Weights of a small GPT-style language model, trained from scratch on English Wikipedia: 12 layers, vocabulary 8120.
MLP neurons of a small language model. Each row is named by its layer, matrix (gate and up: input weights) and neuron, and shows model dimensions 256-351. Each number is 500 + 50 x the weight over its row's rms, rounded and kept within 0 to 999. Numbers have three digits each. A neuron's up and down rows have the sign that makes its largest values positive.
A block is one neuron, or neurons of one layer that tend to fire together. Before each block is what it responds to, as a language model described it from the Wikipedia text at the highest values.

Wiki section-heading markers. Opening == or === at the start of a line that begins a new Wikipedia section heading, e.g. ==History==, === Ents ===; weakly, table pipes and quotes.
L2.gate21:524439482508469455552470398561485501376546383488606527509589527491559402467552504480456495454437501489629487508456477555466552505519464520529448450568443468522578543537512454444386468500496528403493465583530446500436397555426508438433432476507502472521518483596529498480374603417533487512
L2.up21:578474465535515519572518471512508467495512438556502542486552464469521552431476538433502440488515632448558546514522496474452439554530492494530510474406517410433493513481509456528380493478454466454461543490462442496485424555480438430349599606460557506548533399546526486446512460436446448517
L2.gate53:520533439659468506425535507472443583489494439517545500474615516500558491504549524628492502437464528477563535525617571552511432456495544589510466457496520435583591465516510483498416453500491473507462485523572432564492553443484492454550563509535485464496396507519521450496567539452570572535
L2.up53:545377444454564506549589479537429541486509362541455605522600544588477473498493542486432474464552545565508498513559566409505484491490506543461459473535502435503569429533505557508466453525599469495405509574526512552572549492496378553518561488557446392445429524517526519493642500499547537535
L2.gate163:512555556438547435557448419431641486521566510583580498577505516468470535463525603461487379508537543574543420410496471438425534551500482509533521586440534554472497508431563546588476524480475495508521469603544465425555478426457598480563502523489546459527488489488579483449471491421573487588
L2.up163:441563525487446474506527468454541435497513553582502528514498470594514470493495488491453426477376512581506550493441568491446466523578553457470450521524475500496526607435501520473548525532420494517510412431489429472463478501551548490461424562418554440584380538423565481536539523576546535501
L2.gate182:466466489445475468516492510574533480518401512508451560547559539487526413561485511492618508538473504430465462627417592558382482444428530530549428486486522535511556456579437517499500468571505459528545556466492464458421479609475496473507474589468512445503637516486506536520457479483529543536
L2.up182:467497453483449484560484564562522568465471498481495496538472467558527405632499503525502545456482505551478452545450539507478504583508572518529526472542553530562530575562435450543415437470493515521593487465528479522479542528544494549509409546520504512477420559562470504571413472557590430611
L2.gate256:510570549499441564527567510514531429479452463590539431530444398462442460502454471508575478487546480497543478499445517495466564463514533455507533624474617494468478526453495499481481523589501367495562542506487588534390502500528512512347456545574613434391459499484480536526494416530440551563
L2.up256:453513402565524561490398517536440558469527531603501512547547405539463392591580396508562542404351474507442424528511558536529486524535508520470384515539465515445543493444495459511489517484527416500481473529475419556494437550513496516473516527582458477540528545472455432557532490494453500617
L2.gate345:487414488534557584494562467533571481561427514552523460453540456504516587477461543597528479425368471492442573555503563448430482608556428526409492498522550419441475466606407463470446467505442513528500601525526453462540463476551428484473446548477430498512457506495455444464485496423517558459
L2.up345:539438502466560497481581526516477430612469503503592521416491469561512494496560555507503466439425383549434601512470508450579496510509449424523593506497512358549459499553521537490489549536459531549490578512477479491438535455566477626465416515450505523496461523536578445440520564483499511525
L2.gate454:406491565448498483570499526598568532480507432549548520509472502472534493530529545473689512465442521467474547527445499578532484525519595568489508477534535447565553542542490543577584517544480464447549541569406530512463481516426470420437413511539544496495474482587478535473521469487499506526
L2.up454:487480580422503544500527488596554508459486459538538555452360519450501436505462580462613514418478519595535425605337556493491418520545619490449524502524540397452406486500496459489484472585499470507462558513542487589379494495522514509449431545531511603512528454511516603565559432491450517551
L2.gate500:508592550533416541444584472541531460541529496562509556553492386529496545486423468556526513467374594476584505563455540581465511479403551542466509577483509399521583445542543450553506487514523519535463535523561479474539453417434460473487498519454430516545495527442533542511593522550540562533
L2.up500:527473569461489577450499527499426506452500516499465552506525507497537477554470507483471542475470493502467494487564566569529508506562566582463506501500530524575502485495583417487502582572455500540551546419397545562575528451602495471474498474469420457530496521475561534458512458468598533542
L2.gate712:496497370499443551515593605503590576524500570470460597517452545516530402513444439589469480527570447462482517499587507527552567496518492452472585534586528483548490496454556539540533504547520571571574612525519449501579554505457504477535607453527537460449550417546531481465537402455535516538
L2.up712:500530443549495507512542572524522613513509570594484488608456427535473411470486491573478457414488553495575520488506501543523547494553520509578495504563532375590536506560464579563478525581503650446609513542537502484486479465549567545473460529426471468466513466484509488530463541435447528453
L2.gate807:443452538506426536493433455552482374461429612493493509472523477479555439469512585451463548520541552405556443504459544553443390489496537413520393467554642555313559488510473472523443511478535415515452603433487418561455460526541504590570497546544479472502467571488557545408505551507472498560
L2.up807:480534600534423548570472558533429388454516467546521430494459465537480456509509497405445588577551386450529505577520519498560460538424451489560499452566470475415560461550494436511408444507586402481518495454493480491483487516517446572638520537435516467556543539429594588449497519507477560557
L2.gate915:555506548499422545434517490395379503502504577487514477469531441449480492471524593545560441499412434515597499479515493445468573554471544475441475493533541489479517544434485554500564482528470437459457581550482452584495510546508504464466421456440477415509488434482456444474573353463566550458
L2.up915:474427491546593452485511511454489566528568540453432458532541466468544492519552498475508407568480469607527484517509439390556543515525526426492481469415452558526469436528519511465575528537443390477536551594515487569511518470468482509498491449451540417435525438444492474518503500435548512484
L2.gate923:518535504446411481520499502497433486536479490532496471522527543487420436461511595573501517489498531529436487423469387435567504419555535506528466497494490452460570465507437516429382495464433584538511462442473470586516458575576481457484460579523441488569440557497536460455556453485501529559
L2.up923:482437495482522526586451513519450570466443488539595496477541545466553462461427555491478550514519591523488415426501503443527578471489466488546491477615457526516436467475445452525465561480527526529551432518504493550583471568480561455540535572535443491523538571569562521537467544485569487543
L2.gate950:476488564497469528550581506469564606457508538558472498486417451425553543439600500422457586490430586498560476496506486466546526608502447502514507563480540533490484477503415516577556535526480440454489567494438488501540509458520576483530441446435468516507490524522572436595528481429561339528
L2.up950:482501507456516539504517426490543607511502470565427545381459520517485462575506408437400590474497497648550440400617494489606512591526510498463523543469530465430499428504509529503507535488546502546584508517457518556496537503550524519495379475466457481509498467454450399541524472423522442437
L2.gate1083:480506499503477537503526516441531522572451544531451474552519491448453402534400501525513547514412540537532481534537520566607513410528505495429501548525549489439479515570530458457465428500462450517590447507559488516479428499509530496559523607557471450518494510506521361529498445503549503554
L2.up1083:459500525556563590608463507528459597490602489492476517536543490494496523495468502527449487525452464506528414479481401553567492525571510519419516498437491484447508490553425549433499525505435543448507473537542443512478560507477531466497584489505579521394333454488552532438562543464487448481
L2.gate1191:478444515531505575609532572477497470512466455485520539518536513473554520509461469503503504478520421573479401542540488455519595524477479449479411403476479476553432439573511510514427481526569409527504503485514555488528503483648468513387462539460454492476523554508573508572534466476594573494
L2.up1191:528480499410483557505608544471516533478524424491527440573456547529483434526558367465498509458462505553455447501557535526563457545445579522483464468438548389444457530609474470501469492581551553516455522484460452438578484432631511477513452553499429443475460533508485496503566460490525440543
L2.gate1232:554448504568569437559479481540444539462419524513607489504476545560529365415549555523548493454470431371535522485389593555541577531434486458426491486511493540436605503501529409556463562551521480517508502486505548448502521414518506521528413535503519409476489430502508487547500328489471538502
L2.up1232:480505496474538494526514516492470484483497590555545520566451536442451542479508411428562413521488521506532439508467511467475485520540524583472491423462492482403468562487461411572496556572510470593479483557543550430523554473425446546464464473562540517531443496411556528447441422469462388469

Section heading markers. Opening == or === of a wiki section heading at line start after a lead paragraph, as in ==Early life==, ==Biography==, ===Exits===, plus weaker table pipes and separators.
L8.gate258:486531471474473556556496597548500492606500454533492505473496448488518422500535611488628529528472562576462541491400523567577455445462569423487443537469547513443484470421441454530507491492515451542539568531545455455516552456552546502562533532530500593486465500471554488585592463424492495470
L8.up258:510466516471468539529459520509547558606388514611444493617458483533478490573540598482465565544424481508425506526385621514578451443572515593440493488597568492396620580563532433470440479437545550433541582561576487515454544403581556519514486491454489479483538437499564519503485537545431550477

Line breaks in infobox lists. Line breaks ending an entry in infoboxes, cast lists or results lists, usually just before a "- Field:" line; also "by" in Preceded by / Succeeded by.
L2.gate24:563443540493506455520444565430492560536462581481425465500501541599537468486515464441427571467563496433542430529546503458495518579534507535452434555493407511487454511497397485484433503517507524603493483532408453421498451507473545476592456527454563460424441534494531484527557502574492473608
L2.up24:500537508575568504491456548538488445481419476478538447491476489546568573558488400426520507475530558446471489476572505445536491438476501556538427554548439563565492392497499501507468489483485456482537542535588493465563464474466585485443499497455490471441428474521437499541589495518485555469
L2.gate31:453587504562489561523476403488502515516481497529482502511483587499483508569506476535503599490567458487519441515516517492559474437587514477465477579589498562503505451572594580471541438505435530468370509584504525515527472481432448461531502518464521479511425520581492493469423526497407446604
L2.up31:528610435514448475497454501513528395592505464508517510451481533511585532464513536562560474429526558488533449478525563532473566511463475478482510517454582527512403545510500503433541555429379523424505469461511382460582428485519475568477481489476521480442518449595464551450475449492462512521
L2.gate302:546442524470544539465506497487541537505556523483580587515531544508448481520520536444571418353572471548523574578498452426405516463440493486451497444465602544539462460500482595434569484496520546534557495401498639466578453473430378499475400539450500471445593506490474579467445456503460493457
L2.up302:484551559486516465468534467519423466443437470497569636459477539527532604571422499460547555425484518551544400554408482558483515451483439499515493519498485471516446520469490538458565521535527571542469552395552542420529541563527511444520531483413620529518524492432575413496461498540521483460
L2.gate317:503557579524491542499502524526554476409452568447453593520517641535361433455492456526465549529476499479572487491541426495514515500472475450562587434472482454533567489495431503470526442496565575415527542560489510447515451455552460555580515509528518460480508489505516446457459487555406556518
L2.up317:551562565484502563480529486430527503452529599492552511429560649533487481530484479443506530586555571459452477541550540508559473476443498488534501519483498514501466478475510493496453544494506504442558502389442485494477451536521386553456613447467549479509521514539539412486472460451496514592
L2.gate536:430483552507503558515503461526519528551511525459382488472465505602536503459519522516582477414490434536555615495541563427482543495506480546495606525496464566606442564496465559462571583500496464560526481495494502492428522411637429553486492616567531491450467440579470458499587536489501557547
L2.up536:470490519495533493465494455536517582518566457406495513497525534514519527423460469522484466458474484471549637507496503509488439485437558495485517539500501505533475465431467446526522474495560557486549532569427452558451543561517423509476499611559512440543381474466491468489507475539566454471
L2.gate642:535499485511516562581451497505485600535495509521416542542472489544417455393497490578561559489536629465532460477515471538577424469486502566593490434511512506466626525551447440493475445515587541508480392574548454519428573579505438570549476499479479519486456496429450556486392506599542515518
L2.up642:486473490553515443581521421481466581429419516517491467580498567566494425509409487430433556558420571504539448538532521465428512510466445455496523475526444429534477465428484600404505549565520536503462491532512522472494429554459438496526502420482515485454476410545546470499489633547414455483
L2.gate653:541543488536471492401480430596433601554496651446472460488551540531551490470503449475521434482506561529419403496458531514489542476455456468452499498501463486450611554455520554487472461568486471467500528550492501475485430522450538458508536523446475475520510425331381446538480497563457411457
L2.up653:553450471547495521542530553499488611521494492568489513378564558485502527474541496412535527502528661504518469462505485495581520501527462626426614432507474462504503388443561478527487539548583545441492514523441505474579492529435605488435510461443516450440410484503523465448458457565400507500
L2.gate847:379548442510499406475538555471530505462557430553534506572472609436514469505416538399500490540445544430387513457485453514479485477519557502467444550449525520432504532542408589437552519445520465542479562469556542474504482513504578447549431556505448492452495583488446532481397527495513495428
L2.up847:467556498408454479491514476445412473567509512460475508536491541417465542481481565516477448550529574541619427557467522403446531447522560425513424504455455475503546429437454600513474520392562418514556511442509564506426421546457541484496478548441522561460467626536484416566536448547466511460
L2.gate869:469459483508520468477388518477364492532521428472570470485461482464563466397535566521549501563484537526503444548493419486532533488464545514459498409520571527607491516494436499573504574526508444508501475547527532423503542564561546541459371543519552532524518463481571474560408479545489464488
L2.up869:495514582531522558460582442483461482425538513496521457507450479479489504454535479418556614582513538533514571482362516516547518521465564560498542479597550564551548499509429602548494540503517469406501516500524386414554621545418520496503472437440547495449500511499616497538515595523521514516
L2.gate871:551438546459439510472542580511488443456455525388411507469519558573503452485601514486529456431495487576439503563407530411400410583549477521490499561569594489544485466481518552525511524466498487526576597552525453418450534506466536535522511444484553541380514411557528444451528524583551610552
L2.up871:465488554533526532437428515489489493426542531515511489478493557463482472521553643349559488550423514603526466616489427410447502477444514621519553633525502585475431476525445507431528533522475487543551519568536461422468493442562406480562494588510536516521425510612448453518499431491603449447
L2.gate895:402512511474489520454529536488507480439467419422514479454474533562552507474531418515544501479488489400463570527418468494514451443491557494483521585556447493502486469378460522537555527621522461437442473528552355468487466585450468497450598552505585568458544481496515437533511501416456541495
L2.up895:514490514507481446413623603440509457577495584451541457480536576662487516439506526572503445599429462518483499639467519404555489485458532511500447566517482516497506434501519452546479448484507453481484379534491553468497487528420438634493502479505502502520576457503514513471412517459429482472
L2.gate982:537353442531407484559450592491476434492593547593484431470519482546536520465517519538452554481489517500553408509506449426533441578500489452421461499490516572468556532483540500540566392495487470534500596562419501472542488500473457464523595460430491552502500524494463539506405482518460573433
L2.up982:541596426458490497447483405533515560484503544502563492511449419542474527505439537461421522489470547579533454419512529536412586513576502399463537546522521507529527510474463534554567557446583473492373534503542463593529520472507464428489561494536501496467524452477474496399422454525477446491
L2.gate983:594460441580513539512556446511478593569496572498451405536440428469446515435535440515542505440565550530583496505474503658545525416553493525509495515543487478505538555414442432526507501529402546414409551541485435600457471521535515507507525487545449619502491502451481551500489476492488434346
L2.up983:522540556532510471523476454443527447536542476475496468511523475511453584558474550500499507515493510476444543538464568560502563480497545480553494557461422402427398464466465459445430536487442607543560447515561560421456512446485488472526610521511485468436603447525400561472531554562522486470
L2.gate1114:534478555481510463417474560492451525647468501526586417427461555583554418437478512485456572426544476480572424475457480443571584494529541563445566513417502464435559500528453552525573461444557561531516523541562609506465480557467494539546477499474548520483541573395502501342476561423448519469
L2.up1114:515482522499517525550447541494455563521440551473552578580485431529597502481474582477504521488468425519468548375441540550508565580514525480450406518465588554457515509486499461445531453532541492468536477523592444531499504502426486478569461537465474539441462451506423518511530508514515527459
L2.gate1209:583457412491486455545374461458473499568567469594488415492538555516451430397470564508486593457509504476471513450641428472527516406470472502473646546493408424525451468572486401493531541537524404475502598524448468544456517468520464438428567431525523552479458457503379478439504380556381521572
L2.up1209:519399556506530500506476492540543559544542553554494496467482547542411561540535439486502544574536530471397561417610472463565526469534441481484483526487497429546559496484476411475378527548449454483430521500470467482477519399498629533516555535421537616508453476495513568519506380586512469415
L2.gate1230:493603525641489454479503430463488447488475516422540418466451531493538384479497422531545462472509520566584523481458537601489475485470472453538506489502464610539463452458447475554587550496458576524437461511483415496556559499514404521489457496388494450479449440498502554524494446546460439542
L2.up1230:521514509537461520508440540547579554483455469442500517515493525348572460495501420488522492532515585457579497551513444565454519462509524536518508505517411537504488444541501466543590506524480499435444447518451574410437592525555459518573390558485475574543401400533492506507495552538490484414

Ch/Sh word-initial fragments. Word-initial fragments "Ch" or "Sh" opening names, places and rare words, e.g. Chandpur, Chacarita, Chappaqua, Shapiro, choke; sometimes other mid-word pieces.
L8.gate914:495551477451521563459485501444520536417509583543631502562501564498443485478516524453532501461568526464512444440597499556536593522464476447491510437510463495439539489502504407548488404518476565509522510563478451515449521501558488535539477548537470530585474533545487547455523465482496432426
L8.up914:487518495514526543440414545545583466417531494570541564441485456475520534468545405420454571433487504448456485557567538502480459556557469489523486543528488492511518453470486507582408504513476602540437513622543554520500601411539503461458454565518574491434409497478535570446490468481568473486

Ch- pieces in names. Mostly the piece "Ch"/"ch" at the start or middle of split proper names in credits and tables (Chayefsky, Chowta, Ovtcharov), plus other name pieces and table slashes.
L6.gate170:493569550435518464493557467516484560526515619489476640568495488553390520561511457375504485591551493469490505504481554434509479383514545484513466429524452450419569484568553521519517546419506459470492484574551470462457522594564551542433515472583485518463523549507446498559513378542566489561
L6.up170:488518548563572484525460519537519494499625525453427484547590468529411592520495521491525526571500530414603539474468521582577493415522590471441552528473519486510466536515534563548476475470563486549535581613589486555382491508501537470478434492408485459548548506554532516492509509547514425523
L6.gate528:508530463463430508485568412449474465496473587531470530563538499514492469416435498470489477531469476556629493467531454480492477575555410476422490493587501460449542470493501451379446527421441478511502500620493455456536457511486472487534494453537467524606450517625580557497577527581564517496
L6.up528:432511455448504498482462486455511528487513525567460470446475496530494457511491430560465410497518397484499582524505542558481574519506517594508547513511502580445429448540528507493450545566524525474483430406512479483371540494519481518549518573441461532468443443512620465438483525651463541570
L6.gate609:530456553408477531522441497490451404516435431559411530538518489513474525494515477482526469526523553446508524489505546480479507526637488480424427478479492566494528566575612603601560471491437509491476370577532473502490437501546502536504537489502570535429504497520408503473524575525591488392
L6.up609:470480435461570471451537510500544538517524525530484530486500477438446491468564494532528464464505447378509489544582536506525407465453471482571432525485474576451515474467431498532531457543547481414437475586572452536403462453553547582510540500557537526544388471528549509451503514484544461457
L6.gate1078:524480553493460448446564454476552562583412474502491422515494571527493488425475555525469528497505462531487463524477428505495481523505527461560497578568506484432508471484523557527397560570583482472404468537499542500488471359484542511540487636535574505501477467489557388490521571503472492426
L6.up1078:473544408526555471503515497438489529385474557575449580584539460587416581532539569515468467499468515534484496483539501408508535521482568469436494493473555457432514551407502521551492437563502505469527462542480479500410438495517467519509460524447383580463432445484487478495510492460481507620

Infobox-to-section line starts. First token of a new line right after an infobox, table or list block, such as the line break before a "= Title", a "-" bullet, or "===" headings.
L6.gate392:504453542497480565519545507475534546513535451452513557534526529462481506540532536588490381421483481448465441466501527505505537523461521521541435441484464460522474481525494508456404448516419477476598445533521448417501480452552477448441538458559510416532493446458515449595517564512494424579
L6.up392:541418509514544473442489434441484512506563532571489484505619456470569532483551504402537549528589487546456393506519461463535466533465606554568558534501486457572409490496436540467521534541500525481519574530432492560546502387504495424449501514547497528478435468441519491557540472450478437496
L6.gate657:503505480568526446508610492515417473469453412521471447455502448541548523480502467463472470516520490628454617481500462422510515562508498532458461530583505520534504532473491484520625561418431535461531494442581634495538516505486500436416411483532493489409482467537521523527579451528538570516
L6.up657:439448449486453527443499476495481399444551516435544472540484498466531437460503599550448512458541399494528457462492442500469503531546505522370435419464530514532492583453465448506603532500507502445460518484536540559575506454447469535443467410560571412476468535468498487543434533539463514431
L6.gate1002:548516455449431390509536496376491529504557493493510502453485429545449467402510500476545527450483477564438517457457374499494503494610599402439575482399468586543459604467525568501494538484531564608446465482471484476571542510520451596494527500612523597499476505503430435520482492569546510514
L6.up1002:551566515517473484488537552593521483492532447534503450440444457490598553477507479512518535454547483556576502508543526430451527631489536621525544601455551420525457520513642556531425560484462426513537579532489473509480498560562463503540494515510522488451533475531617557458585606497533522436
L6.gate1062:523453477460597367513493589485387547448542427523561455469445435620558544521449501444507414509433524526543451502551518467541496541498510483451504540533499428387466526519495487415459577481467422496559542476457539476528501476507510522497540472414499546509531580541503411454588446483523535511
L6.up1062:407483438512531514516580498456449431380472536389543446471492566543493467554497513539429377481490587501565434512494480504649489510562567533516573480463430475470483451491437480543541580451496584491473499503431474518548455467470462415493502445493521494482567589502492549499442495469496492531

Section boundary markers. Closing == of Wikipedia section headings (==Results==, ==Biography==) and the line break after a paragraph's final sentence.
L6.gate108:470491561518379429585564565578435529465478460455461462441473437496531574415471449459504479525598463524504556521565551474450494470523456516429578521509510480451589501497464497562536514447494521509546410498510518457520429483547461501550587560471560600557506561520508549539512540533447503425
L6.up108:456500503463531563492446518529524544421518448409501480446454577459446506504540634422511492518542491435462531556467530537538573434464505565544596531565493553513552477514558525578506510473525446539541415437544472378477550487541489567554501524508494541534467471426493572544463545551482493508
L6.gate627:524443552460431576537605495614550473516486483527502510524540600471512591448611456437546510438533538506525543488418561526545544536453557408527520505504539443525459506506509479563481547494403571504495493497498491477437469490590508565453485438475488573428520470538392569624494479431430411474
L6.up627:560530386507436489498519446490535521453474483380516582477513576460469478534508463490579495569542504490437592530563411595504518580415487467463546533496515435457512458520513422540583550522471428501502538557478603493447473540551513478467488493526447554447397498442465501443473492481502511463
L6.gate847:495565488471435508648568546549499499476513426516504489535422570547484419471574531514510442455506426541480475494458554402588500412477514533574465531568446546485450538491521550462575465500458440557508499468560538488445476489477545426559504578457526547533570475469466517605453549561487423567
L6.up847:468505549454569437516524497576518523447530513579462471451438443528544445453540509533538448499565539489493450475491511520584477489566526491532476498518532528502453499556598420485458499412539523579562474425562400585491421476568482507426558511450423569433475516487559484518465540542388481485
L6.gate1182:544601463512500481476485488596534544487411421528442528327488473560494461434490504491446516564546551396511503609456539479469567440511467463529495460544510508503479490419476459488462514513436460468538545533504426486448521532485595484580495549526418536566542520403497563440423516480451600451
L6.up1182:433458561463468507557576503524566578477471523487503555481513502530525446472485458608551502494578498471614552543450486564451540538447511635556557509533459480434502467403543555454449415476484504509463529568551466477582450480488492533547440447481473519518465420404446512524481433532490517472

Mid-word fragments and CJK. Middle pieces of names and words: CJK characters inside Chinese/Japanese names (北京'园'), fragments like ch, och, ish (Ochakiv, Tench, Swedish), and "of" in titles (Kingdom of Spain).
L2.gate105:407518486461486486547388514468419498586632537540599514525486521536489602452474547533526470487563438508493535551474427569426519473639532464504537506458531395510553491490406454547569474421497534418560528501500539427552380453482475595431482519523469429492560525450476429535526523581554403437
L2.up105:518524470488583504465406487552502470536549547543514558418553547474506595460544467445520506464505425459500554487516569467460493497485450483438447402553495457454561492382523464535542542425477497448533530474463503498524541526524566541471403512498520474499504505461654483517454481475377607429
L2.gate126:464494493466516349493515503485420538584518498521472506526530539468570553457500460487550468438555594421539458604480541634574461522515505461514457421446495555515531504501522568465463504571511482512508470372480551561475511562480478520568406433573459470457428527567547463537546534490494536427
L2.up126:515514550566500523513453454554507532446498435487515506495504509493402431470515463480415507596479468499515451479583474478542391462484539486512468529495416487557586355442489428500525491558545535597470574465410489412481456432535447464506461500585549516424512562428497466416407568543481518409
L2.gate311:475418509392459516524508480523435567483458464434501533548526516472493540426551468569473490534503559489464471585530402482441480532447555405428502512544404466500486581490576413545395445508503507410534433509461525466459424479463454463512502518451407561523439527515486585451535503451463524500
L2.up311:541494493559581574452429526489484516548484486500525521544563484467500466498473444471517396555518527471428460451477468418457596497603554438535484545483531431476471494477505419531480540503389528409431486468527495511506589503457472478554438430514510621538547468496530526547535489550571475581
L2.gate381:501505465501612550518489589513456406451511464489475548601543526528496541526465527498556462494567486421475568560456512502530459490465511478589457466534548565542531584508492402387526444485453469531543515449515498404344405506552412543575435469469536525481487489509495514491482341474480554513
L2.up381:500529473403534511473469486561472535494457592532477469597509472526582465494448566505597501541557543585497438473576524548504446436524487561449552501543579554457545608496505521549394521379486429469560487471482678465489420496519491517563491469541524476416498384503460445500468418460474447474
L2.gate519:518622518516462486508533535491597479440544536496514450520537483383534527452529484504501527553417506517473399538423534472571514571510539435491612532527440479566471474498468535533437524506475489478425463480474468529521477586543466495466463533544433526401517516513460417518491549528505526546
L2.up519:502474512447420501504524443499528481601499492515506432460559442482591522460575494431511466524559493540474580458433567385446440502514415479425502484527408592572545485456478493528447521503477429481496503532520521447510504424519426543474516538573514543505542612547586429448513456567481521478
L2.gate528:504473531447547476459575492520432588438503547498570543503511543438548512530565486441527495551537472542647535510496577489503487469458510467502523545610533539557534447356538467582451486505563577531514555484469586462504508610477502483446552448477517525425498491476518449526475507484479523470
L2.up528:548535452556509530533474523558545513535641575467561437417462482436546446449567568512437481558513488517464549470446526473579494497523468513409453444520542500569423477528505442451488522476442589532539490524523595540567458457550540590441532506526493427433498551564509508493558616448494512461
L2.gate543:532520445486541513453500552614482474548445474488469509519586469508549447465496493496541460580483507527526549464530418425514419540362518463623544489576579527441474517505565537546407496443560436500473442438531542440555436451479391517517510549566561519400447494418567467492579414462537495452
L2.up543:505431502430531431495484472457506415349493505458500351539514524568381486456530529572506475441479452496513417470473587437549439436548477523519447384571547512531518484486532462461490424495491480493502449398450565525497472447560473424462556524437432459388459568576555624470451551516556458444
L2.gate575:588465489506492507525537528510478438446485517474571492554539453554541459507584556410489410509516495524437567459477476469432617530480501521463505510526484564452467554563569604521518547487477510446519581490579451452516472523470571427540526518449466485433494504518522547610440490435514502484
L2.up575:506562524438543570530485494482467590418575551541514510525470501529428471506554515492463455497474455486564560503539508492507511433448595531471396586479413486492539517457520494417619563550549388581454506499491531447464501533406510453573494503572564589413549518424463423502509513466505601423
L2.gate699:490575471492489475518486522512423396500557476420485512516487465472526437493505528534533572421542447509516515588465416517484525554531547486455410530463500568474531563555454529413512481444621541448472541547402387487506525486557466531580422465485512516515455559468482473546508535533460548581
L2.up699:581465471508558346491508480561497477492554507510553500506482620538554514485384516523579399543456449534486512575468521532467431440559445468522545473461440413527509598529533506497435538458542542475514506457411506481506484463588357655502555457469500536438493486398498382428457450534487499527
L2.gate808:557481479530522419584436518564545507445478491466448493537560366526428468469507414482607543548371506424493498433493511515504509554506442495422481522541466497503528408554534528497465355524550470540477584496538557449508493456592679571457498459558442525591520405565408522510464350489472514521
L2.up808:442466516486567500479435465551524494366549482406477430547470525513432547458478473455476552508543437564501474479464456593469450540461504515478451539515462514627412483505502523495489419473588529447529459420505493461495439523554495432520454472469467487535527525510440490445533527422443644515
L2.gate878:553527560472572534480454514512478524425578522545561485571462505437532466355558414399489505606481412465575519490461575572472422424565437390463450468600478487500494487534562531430487529497576431401529448480535497481360542496501457523523524461510400505402496517530417454456541514459529522560
L2.up878:489541570460389448470457430484459527546569554482580428605420510494458483405483432497500600493493472548546499486549457517506467512531508547445532476581506526485593514528530535610425402499509465570479472530497554478444531531556446533532497539557546542412580471452511474386493464483516464511
L2.gate955:506497455496474533427529459472610553455494468479514511601554565566458533526569460442482539552585384523441400460498456550525492501582500489511542464519534540499476477613528404581505465486524602466468488549535505467460441604536492476533482605584530511493491477398380502475498508627473528425
L2.up955:559500335484521493527432446339512423387476499435501513444460404485551486506552480428468496527503537533447475558444495466449433573491546522510581440540531537563462464506410481583415405429483515437496449487446539375479502443579516517602478513559452574581485526497498448456606418464508558502
L2.gate1034:499538509494463465521492536501502435497452458602489502535467480482499521512529505506431545527386459471514516543470588478521510499478523564460563522636476511472444440544504531524531464582611502461472459491523508401549531600608407593477547565561575496453532558457371518465585479401554551466
L2.up1034:522458522480460529521599575483494553515413512470569553523449492572518450561507494527502428498403516609446465571454435429487499548550515486481456451535507540479462486528515573527549539580429535470475539467487553472521505640560503517474466561438481492420511500446403504522539566440581505507
L2.gate1166:394550552472490528495615491449490472542556455486517512534442466503598591559503484445574499499529532497503518569486453517485476523462564558487377452442552415455510463478488527443410518514579582500560451531531479389550472583523537527429455515609464474494492522508461424486432455525579524472
L2.up1166:472544516509566545426540502508443480516554433311524563563546483469574503524552542496568445519458464521557498582506470539523392465459615542447399467447564521631474361501418540503475508508507542448523406477484527524466497482464551555473400474508445456469513550425518501505508468501587456546
L2.gate1266:478426578426512504544559420458446599470473561489544476501523541438540451474518491453509467486464512551430495621498497498433529566459508552503591501549438541547476479539480474469431510537412514454509388523517525600418510441520525585533464525519496470427513545434452462558483506436449495586
L2.up1266:507446588451462563457512576521493587408506444435494544431481440483501443483437528570532506564458464509479523474483522508484491526560393452419641477530406591513483585468546521574489532516497532607484499519576550572524437489421490420591512500500500443475498427398506465490510462521574500548
L2.gate1275:426496588481496493475527592529563608452468542487584542439572537524509466379520433577535506506467451444491490528524507430548436478518552493466566440507593534511516477530526516573442433488455547503482438425479552538482592558506476526559457517490514492571441482532505418490461466474522523590
L2.up1275:508541544513467590480498563463540508397439449529479591505528581487592518523589506505487538600474470473445461423513487404511507525486434539498489468595412495439509500499568478554482467523535483517605436527521524485445661416472474477530536482439532548517429506554495474382472479486520507530